From a checkpoint of a small transformer trained on Wikipedia: MLP 1344 SwiGLU.
MLP neurons of a small language model. Each row is named by its layer, matrix (gate and up: input weights; down: output weights) and neuron, and shows model dimensions 160-255. Each number is 50 + 12 x the weight over its row's rms, rounded and kept within 0 to 99. A neuron's up and down rows have the sign that makes its largest values positive.
After each neuron's rows, "raises" lists the tokens whose logits its output raises most directly, leaving later layers aside.

L10.gate479:28 40 39 58 42 55 56 74 54 73 59 42 47 42 43 38 56 69 53 47 45 49 52 50 51 65 58 47 51 59 36 42 63 51 47 47 50 73 36 51 70 40 38 45 46 29 43 40 42 62 59 19 58 54 47 66 68 52 46 62 68 44 33 42 57 23 37 73 51 61 39 57 40 30 45 53 37 45 44 45 54 53 49 43 40 54 49 64 50 42 71 34 40 61 36 36
L10.up479:52 64 36 71 59 45 49 65 47 45 55 48 58 50 29 43 26 65 31 48 45 27 63 67 66 46 46 52 41 60 71 52 46 50 61 20 56 71 49 58 66 50 34 54 73 49 25 60 39 42 70 47 49 36 62 37 36 52 44 63 35 55 37 43 59 60 60 56 40 44 64 61 54 29 43 35 35 52 60 42 56 38 35 51 79 61 47 52 43 69 42 60 54 57 36 49
L10.down479:56 53 48 49 44 54 67 43 52 50 50 46 37 78 46 75 54 64 38 53 32 55 42 85 39 24 52 66 35 48 47 48 40 69 34 42 59 61 28 39 39 44 51 38 43 52 40 44 49 81 63 67 51 44 49 54 49 41 49 38 54 23 37 42 50 49 54 69 52 60 53 39 70 50 65 63 37 59 45 48 57 59 63 62 59 56 70 39 51 61 21 46 41 60 43 58
raises: "ans", "ales", "ail", "ona", "om"

L10.gate1141:70 64 24 49 57 27 54 38 51 49 48 43 81 48 20 48 37 51 50 52 29 51 52 50 54 65 62 54 55 59 42 47 48 57 42 47 46 35 40 49 42 36 45 57 58 46 54 58 44 47 46 22 66 46 65 45 54 56 38 65 35 60 73 59 50 50 48 52 66 49 59 48 47 52 41 48 29 32 47 52 50 42 40 94 73 77 52 41 52 44 28 35 58 58 59 60
L10.up1141:49 35 50 51 51 28 57 25 49 55 75 78 47 58 39 57 40 52 63 60 36 50 52 46 29 51 39 72 58 41 53 61 55 82 56 41 66 64 45 38 40 22 41 23 37 39 61 38 22 52 80 48 46 61 45 34 42 43 37 59 45 52 53 49 49 59 44 51 66 63 57 65 39 54 62 45 32 44 33 62 54 46 50 50 72 56 39 40 50 57 50 57 75 47 61 58
L10.down1141:40 85 54 66 41 47 43 44 63 55 57 47 31 46 62 43 49 51 61 50 69 50 47 66 42 26 39 35 62 62 62 54 47 51 62 54 61 36 58 44 46 44 61 42 46 63 62 35 43 59 44 55 39 39 49 51 44 60 58 45 49 50 60 43 62 63 41 39 55 41 40 60 43 63 51 79 40 40 32 49 59 33 39 63 66 46 56 66 61 39 59 51 65 50 43 41
raises: " December", " November", " October", "March", " July"

L6.gate1281:47 54 36 49 53 59 41 60 46 41 78 53 52 58 56 78 53 45 65 52 31 65 39 57 52 65 71 33 30 46 52 60 58 19 47 63 38 37 51 26 69 57 64 43 56 65 44 69 60 26 56 38 38 32 36 55 65 45 67 62 58 59 66 35 71 64 37 61 66 44 67 52 53 50 45 61 57 64 53 76 48 42 57 81 83 50 59 55 53 74 34 52 72 49 52 48
L6.up1281:44 26 64 65 73 45 48 60 61 45 44 39 61 50 61 57 71 44 49 66 69 33 34 54 70 45 46 52 65 47 51 66 65 28 39 45 64 46 51 40 38 68 42 49 58 42 58 56 25 60 60 54 49 26 50 36 38 31 62 37 35 55 64 41 55 59 38 59 45 48 40 81 41 43 35 51 61 49 51 55 46 31 43 45 50 55 54 56 57 68 41 64 37 27 35 45
L6.down1281:47 55 51 56 60 46 59 41 59 31 39 59 61 44 35 43 36 41 65 66 45 81 46 46 24 53 46 53 28 40 65 66 38 43 59 47 46 33 71 43 56 80 80 55 48 32 59 67 41 24 50 55 49 58 41 68 60 48 44 53 39 46 44 27 54 67 73 36 53 35 70 43 49 48 69 48 45 62 34 42 39 34 36 57 42 52 48 43 47 42 46 55 45 64 55 67
raises: "ator", "ators", "ation", "ates", "ianus"

L3.gate498:43 42 24 60 82 46 40 72 45 45 44 70 62 48 43 52 52 49 61 53 45 67 50 39 43 48 32 52 68 32 46 79 44 69 65 33 35 36 43 79 58 48 59 24 26 54 30 39 25 52 51 42 30 53 54 60 20 37 30 44 47 64 35 62 59 42 74 52 50 41 54 54 51 69 38 58 63 54 52 44 26 45 54 60 59 52 36 47 37 35 31 41 34 73 42 37
L3.up498:50 76 45 38 73 27 52 54 42 58 69 75 40 18 16 54 47 51 49 42 35 54 71 59 59 45 32 47 60 42 57 69 63 49 47 43 40 59 66 62 50 33 45 33 42 42 29 48 39 49 58 71 43 50 36 51 31 43 35 32 56 46 53 50 43 61 77 70 48 32 32 69 52 62 55 38 57 34 58 50 48 61 57 68 60 49 45 39 63 60 58 58 42 78 59 51
L3.down498:60 60 42 39 54 62 48 65 39 44 54 62 40 35 34 62 66 42 42 39 50 56 55 61 57 59 48 42 64 29 66 63 57 44 51 32 21 35 68 52 51 36 61 46 33 49 30 40 46 39 57 48 45 43 51 53 51 51 40 58 66 54 54 57 55 33 61 64 44 37 63 38 30 55 42 54 53 36 61 35 35 84 44 56 34 51 32 44 52 32 43 47 47 58 45 37
raises: "l", "an", "w", "h", "ges"

L7.gate345:48 67 52 55 71 49 59 50 55 37 69 50 40 34 65 49 47 44 32 48 42 63 41 63 42 24 29 38 43 40 62 40 52 53 67 42 81 51 37 51 47 44 57 47 79 34 48 49 33 42 84 28 46 68 46 47 59 36 62 49 48 46 21 47 54 35 55 48 29 58 55 41 47 39 42 61 49 45 27 50 35 68 41 65 69 47 53 49 62 35 55 53 57 47 45 55
L7.up345:53 32 32 65 59 59 59 52 61 49 44 42 45 60 47 38 54 26 27 63 47 51 72 60 36 48 22 59 59 59 53 64 47 46 74 31 42 50 45 59 86 37 47 66 31 57 53 32 40 51 45 58 29 39 58 37 68 50 38 69 51 58 47 71 43 55 50 58 49 33 36 47 40 54 59 54 66 62 58 40 63 55 59 56 57 56 64 37 53 54 55 72 29 28 52 46
L7.down345:46 47 52 61 43 48 40 46 57 52 61 59 46 58 39 56 52 44 61 69 70 77 57 60 38 42 54 44 71 62 32 58 52 37 55 64 70 71 46 58 58 47 47 60 70 65 59 62 53 37 78 67 55 46 59 50 65 57 28 71 40 56 45 46 40 64 29 55 39 42 33 60 50 57 58 41 58 64 53 52 47 34 46 43 75 63 42 36 40 65 48 47 57 37 55 53
raises: " There", " Upon", " While", " However", " During"

L10.gate923:45 57 53 43 51 68 50 37 49 70 29 43 49 40 41 56 33 49 61 54 59 52 50 43 54 35 53 64 54 42 49 32 43 31 47 40 44 49 49 43 72 63 68 40 72 38 46 66 43 62 40 59 37 65 44 81 71 60 76 61 64 39 78 43 54 53 46 45 50 73 80 55 45 63 69 76 68 62 67 64 46 44 49 26 30 47 40 53 29 53 38 47 63 24 32 40
L10.up923:35 49 65 39 34 43 46 35 49 52 59 46 59 65 28 49 47 52 54 48 46 34 63 67 52 65 50 45 45 51 63 54 23 42 37 64 58 38 44 36 52 47 45 75 60 64 53 40 48 89 53 63 60 53 36 52 45 40 52 35 18 68 18 60 47 37 70 54 60 55 32 50 47 57 38 72 46 37 51 74 42 67 48 53 58 64 51 41 49 37 63 29 35 66 61 57
L10.down923:47 35 27 66 59 56 63 53 69 54 31 23 64 59 32 53 61 45 41 71 51 45 31 52 64 67 36 29 55 68 46 55 67 46 50 47 49 53 58 67 58 60 61 11 66 54 56 46 64 39 56 46 54 58 32 29 43 65 50 59 65 58 31 43 60 45 60 50 42 47 74 57 48 31 55 38 56 54 54 43 43 49 52 34 43 71 32 26 47 27 53 45 63 54 48 52
raises: "il", "ini", "ur", "iner", "iles"

L5.gate8:51 47 52 56 28 67 67 33 50 41 55 71 62 40 57 43 61 55 51 39 44 51 46 36 44 57 49 49 38 28 49 75 50 46 44 59 47 47 33 48 50 52 50 51 66 28 46 57 44 41 58 36 37 48 41 70 45 57 59 49 55 54 38 34 69 37 39 37 63 56 50 62 62 52 20 54 46 46 68 33 42 72 71 59 38 52 44 56 34 57 41 58 53 64 59 34
L5.up8:35 78 56 55 39 46 53 53 74 47 47 61 38 52 47 51 50 44 50 57 35 61 68 40 55 34 56 51 38 41 53 21 53 40 55 51 66 36 58 50 64 57 39 47 40 22 32 48 45 36 56 52 62 60 31 51 45 35 49 53 67 44 55 32 52 38 42 59 17 53 41 52 51 55 68 45 56 55 61 59 55 28 36 53 46 50 33 49 47 76 58 60 41 50 42 52
L5.down8:65 37 47 54 49 48 53 51 65 56 47 57 46 41 37 50 37 43 51 32 47 58 54 49 62 53 43 39 43 67 68 55 38 52 65 53 37 58 36 43 44 39 43 57 48 30 61 64 51 50 42 42 42 54 71 55 58 71 61 57 35 41 55 49 68 60 50 62 40 56 45 60 40 47 38 32 38 57 39 70 47 53 43 60 42 52 39 56 36 27 36 35 34 40 43 66
raises: "z", "op", "up", "pr", "p"

L6.gate1042:22 66 48 65 36 59 25 41 33 43 39 49 55 61 51 68 40 31 47 78 35 43 44 32 59 44 51 45 51 26 76 47 63 36 48 55 72 65 66 42 46 53 38 61 73 45 69 58 53 43 51 63 34 44 50 48 54 55 51 49 48 60 47 61 51 63 65 34 55 48 29 37 33 45 77 46 60 56 65 59 51 48 47 44 46 77 45 35 20 50 46 54 70 37 62 22
L6.up1042:38 62 66 66 54 73 34 52 34 31 58 44 27 48 62 41 38 38 32 57 43 60 44 43 50 29 49 50 34 58 54 63 64 35 49 54 68 68 56 60 26 56 49 55 61 43 54 62 83 48 54 46 30 50 49 48 58 69 50 47 46 61 53 54 44 51 71 65 51 56 31 46 64 63 80 58 44 58 62 47 45 57 48 52 57 45 39 37 21 55 54 42 60 62 47 59
L6.down1042:55 35 48 38 47 36 73 39 57 62 44 53 59 48 53 38 59 54 40 59 57 46 54 54 50 58 59 39 49 43 36 53 45 28 49 43 28 57 41 49 44 53 59 38 27 43 43 56 36 59 34 55 66 39 40 53 55 47 45 44 44 46 51 51 70 36 37 58 48 55 72 65 49 48 40 48 59 65 30 51 55 42 40 41 50 41 52 62 86 42 53 46 35 63 42 57
raises: " town", " vicinity", " villages", " parks", " city"

L6.gate243:67 54 52 44 55 68 39 46 30 33 52 68 44 44 57 54 19 56 42 49 60 45 62 38 36 54 48 43 45 49 51 49 50 57 57 41 43 60 44 59 61 51 51 31 63 45 49 68 63 37 41 43 33 51 73 44 60 60 51 55 48 52 40 50 42 59 50 64 54 63 34 65 71 39 44 63 34 28 49 44 80 72 74 50 43 41 60 36 44 42 48 50 57 43 38 46
L6.up243:67 39 43 55 65 29 43 51 46 35 65 64 58 40 48 42 46 48 46 41 26 63 43 41 81 56 39 38 53 60 56 59 42 53 61 50 38 49 62 41 36 35 50 48 61 40 66 57 61 38 51 45 40 49 55 43 35 47 50 20 55 37 75 50 50 59 43 56 41 37 29 53 51 39 59 35 35 50 49 22 40 40 53 77 31 62 56 69 51 40 42 38 33 72 41 33
L6.down243:49 58 45 43 48 49 27 43 57 45 50 48 39 52 67 64 48 30 41 64 55 48 58 29 51 62 59 47 70 40 73 58 43 46 38 47 56 42 56 36 54 34 56 45 87 49 41 45 69 45 68 65 47 58 49 41 32 38 61 40 53 38 66 48 66 34 60 52 42 40 81 62 62 57 29 54 80 59 43 29 55 37 27 54 68 79 37 32 68 67 49 49 41 45 41 48
raises: " especially", " notably", " particularly", " including", " resulting"

L10.gate45:43 61 51 60 47 38 61 40 64 68 43 53 44 62 53 65 58 27 55 57 43 51 59 54 47 48 53 83 43 32 51 45 75 50 34 49 37 64 64 45 51 43 38 72 49 25 72 62 46 33 50 46 15 39 60 58 55 44 61 35 41 66 52 38 55 41 45 34 62 45 41 58 33 44 43 57 57 54 70 76 39 32 56 54 57 54 50 59 35 49 48 77 42 57 43 46
L10.up45:58 40 58 38 38 62 52 69 64 58 49 63 62 26 54 59 46 84 55 60 57 81 48 67 40 44 62 34 57 58 57 55 64 46 83 50 30 49 58 51 59 50 50 62 46 58 29 26 53 37 63 53 57 49 40 58 47 66 42 67 51 54 28 44 38 51 32 33 37 57 50 49 52 51 65 31 32 69 47 50 38 69 46 47 48 56 59 56 55 61 48 65 60 57 42 45
L10.down45:57 58 53 56 50 41 60 65 61 72 47 63 54 43 64 53 48 50 42 32 54 39 56 51 33 36 54 36 56 36 40 68 30 53 64 61 43 49 45 74 57 29 68 49 46 74 61 42 40 74 41 56 63 58 51 60 43 44 35 55 47 38 48 64 59 54 37 54 44 46 45 62 64 75 54 72 43 56 53 43 61 58 55 51 60 42 60 47 49 69 37 38 47 32 63 42
raises: "r", "o", "om", "ug", "ob"

L7.gate404:70 53 51 30 57 42 45 44 39 52 44 63 54 59 67 51 40 56 66 26 53 44 47 38 46 63 64 58 51 49 51 75 54 37 56 50 31 41 38 39 44 38 61 45 56 35 47 66 42 50 36 51 40 44 64 43 59 42 32 53 44 48 48 44 53 51 55 46 40 39 85 23 60 42 40 56 31 61 42 29 56 63 46 60 49 38 56 49 53 57 62 41 62 29 39 30
L7.up404:44 56 60 46 52 52 54 60 61 52 43 51 54 46 42 59 53 65 41 67 53 64 49 51 67 77 28 34 41 50 42 45 50 50 51 46 40 51 39 38 66 38 63 71 54 73 58 51 33 49 53 57 62 48 50 32 62 26 42 28 35 64 49 54 43 43 77 59 42 52 70 50 66 52 26 53 46 34 58 49 54 50 45 49 43 50 20 57 45 75 46 50 48 54 65 35
L7.down404:47 18 36 54 45 50 66 56 57 59 24 57 45 42 45 58 42 46 48 54 53 65 61 46 52 55 66 40 66 43 46 59 70 34 58 56 27 52 58 38 56 46 59 68 38 53 39 56 50 49 55 60 50 47 59 55 30 51 63 59 41 35 51 75 55 53 55 62 27 55 61 48 60 39 46 43 45 37 71 36 57 49 49 69 51 34 54 44 50 59 59 44 73 27 42 43
raises: " they", " instead", ".)\n\n", ".)\n", " were"

L5.gate1110:35 39 49 59 42 34 57 74 68 61 60 44 60 50 44 47 72 53 46 51 49 63 56 41 32 68 40 34 59 57 33 56 42 55 28 76 52 54 24 59 47 68 52 24 66 55 40 63 18 43 45 48 21 67 35 53 72 29 43 75 61 55 36 41 39 65 39 47 44 48 46 70 42 52 62 46 70 47 55 53 58 55 61 59 38 49 52 67 35 79 60 42 48 60 45 61
L5.up1110:55 39 46 37 30 74 47 62 69 62 65 36 56 52 70 57 53 63 28 27 18 33 46 66 39 76 50 35 56 59 40 32 49 65 40 62 34 49 41 54 45 48 45 57 57 38 35 57 54 50 46 77 45 46 43 50 51 51 57 65 53 52 49 64 36 47 55 60 48 36 38 50 44 55 54 44 48 34 56 53 37 47 43 37 44 42 40 46 43 69 37 72 42 31 47 51
L5.down1110:51 30 39 60 42 57 58 59 60 63 41 46 61 46 44 60 37 68 55 45 38 55 33 73 33 45 59 42 54 44 59 46 39 78 52 70 35 49 45 53 48 52 60 39 37 36 48 39 43 63 47 47 57 41 42 47 53 77 55 47 48 50 50 55 39 51 42 50 36 38 52 51 49 53 57 56 33 59 34 43 36 39 47 69 36 31 52 58 39 51 50 62 56 32 39 35
raises: "ines", "ont", "ast", "y", "oly"

L7.gate842:45 68 63 55 50 63 43 57 58 49 69 46 67 48 55 31 66 43 47 60 59 43 46 54 56 59 66 40 27 51 71 92 54 45 51 57 48 37 45 68 56 32 48 66 54 72 43 61 55 52 37 55 45 39 46 69 64 59 49 50 47 27 37 50 27 66 65 30 34 47 50 62 53 48 52 47 46 33 32 56 30 44 53 33 40 54 43 66 46 60 50 46 57 55 33 57
L7.up842:60 34 39 43 59 55 46 63 45 55 54 43 65 36 38 59 28 60 44 87 53 43 38 61 62 35 67 64 45 59 59 57 57 23 42 39 45 42 57 35 41 35 45 59 19 34 80 53 48 46 51 39 50 44 52 50 28 40 40 63 39 58 38 27 39 69 37 46 57 40 43 54 48 37 40 41 53 33 35 52 51 42 61 66 22 25 59 59 33 59 38 64 31 40 46 51
L7.down842:45 49 59 31 49 48 70 64 45 43 36 54 49 53 46 40 49 53 44 61 36 65 63 68 66 52 55 36 64 66 42 39 33 54 49 40 29 41 75 38 52 47 53 55 34 51 53 68 46 42 61 49 54 43 58 59 47 54 79 27 53 62 69 42 47 57 58 52 41 38 47 57 47 49 40 56 40 43 56 44 46 54 45 84 47 29 55 30 59 40 43 30 65 54 61 46
raises: " defeat", " loss", " victory", " win", " name"

L3.gate1061:48 52 50 45 63 34 22 41 51 43 54 48 50 48 38 56 59 61 47 56 61 47 75 51 42 58 58 51 64 61 49 54 44 46 58 40 54 49 45 34 42 79 55 39 33 46 45 48 50 28 52 35 45 44 57 78 28 64 41 39 64 59 49 45 53 38 61 48 56 30 56 60 36 61 63 45 46 58 45 45 43 61 52 69 67 51 59 81 57 30 49 34 59 33 60 60
L3.up1061:44 57 60 52 54 36 71 27 40 61 30 45 62 54 50 43 49 53 71 34 25 35 40 32 57 53 39 51 58 39 52 36 42 29 45 58 66 33 33 62 48 37 42 26 44 38 50 54 53 48 58 46 46 64 38 61 34 47 43 64 55 63 69 59 58 48 54 45 42 58 56 37 36 50 65 65 48 78 64 48 39 34 55 65 42 48 73 52 52 48 52 20 38 59 49 67
L3.down1061:54 48 50 51 47 48 43 16 54 56 39 37 53 53 57 53 48 40 63 34 62 46 39 41 60 41 39 49 45 48 57 50 45 30 52 57 64 54 47 56 56 41 43 22 20 34 44 40 48 63 73 43 46 52 38 60 41 80 51 71 58 50 78 63 59 34 54 59 45 50 67 49 43 59 63 49 46 65 54 54 57 48 62 58 26 28 48 64 39 31 39 43 36 54 39 81
raises: "ising", "ign", "uring", "iven", "ric"

L10.gate801:59 47 65 33 38 59 65 53 67 46 62 65 66 38 47 53 53 40 54 54 50 65 79 44 62 66 70 61 54 40 57 54 46 47 56 42 63 29 35 51 37 58 62 32 34 51 33 53 44 37 50 35 44 37 41 43 45 52 53 56 64 66 46 29 59 57 56 56 49 60 62 70 24 37 41 48 48 50 28 47 46 35 56 54 60 28 40 56 35 57 56 46 64 51 59 45
L10.up801:62 58 65 49 59 52 57 63 51 35 50 62 53 41 38 42 36 49 59 53 76 49 56 43 53 68 51 60 54 44 56 70 44 52 57 48 62 57 68 42 44 45 46 57 37 47 27 49 42 49 53 55 51 58 54 42 51 66 51 36 60 72 34 16 35 44 70 45 55 26 75 74 33 41 42 45 68 51 41 26 39 44 70 50 60 40 63 37 43 38 50 77 43 44 51 44
L10.down801:33 43 41 52 48 58 39 60 43 56 56 32 30 79 47 51 46 59 54 33 31 48 39 39 45 47 58 36 44 43 42 40 51 67 56 44 47 57 34 58 59 33 38 61 53 49 55 42 47 57 59 47 33 52 70 51 50 44 53 42 51 30 30 71 45 55 69 31 51 35 29 23 51 49 43 59 31 48 73 55 68 60 19 49 30 52 54 63 51 46 42 31 39 39 45 46
raises: " married", " appointed", " wrote", " attended", " told"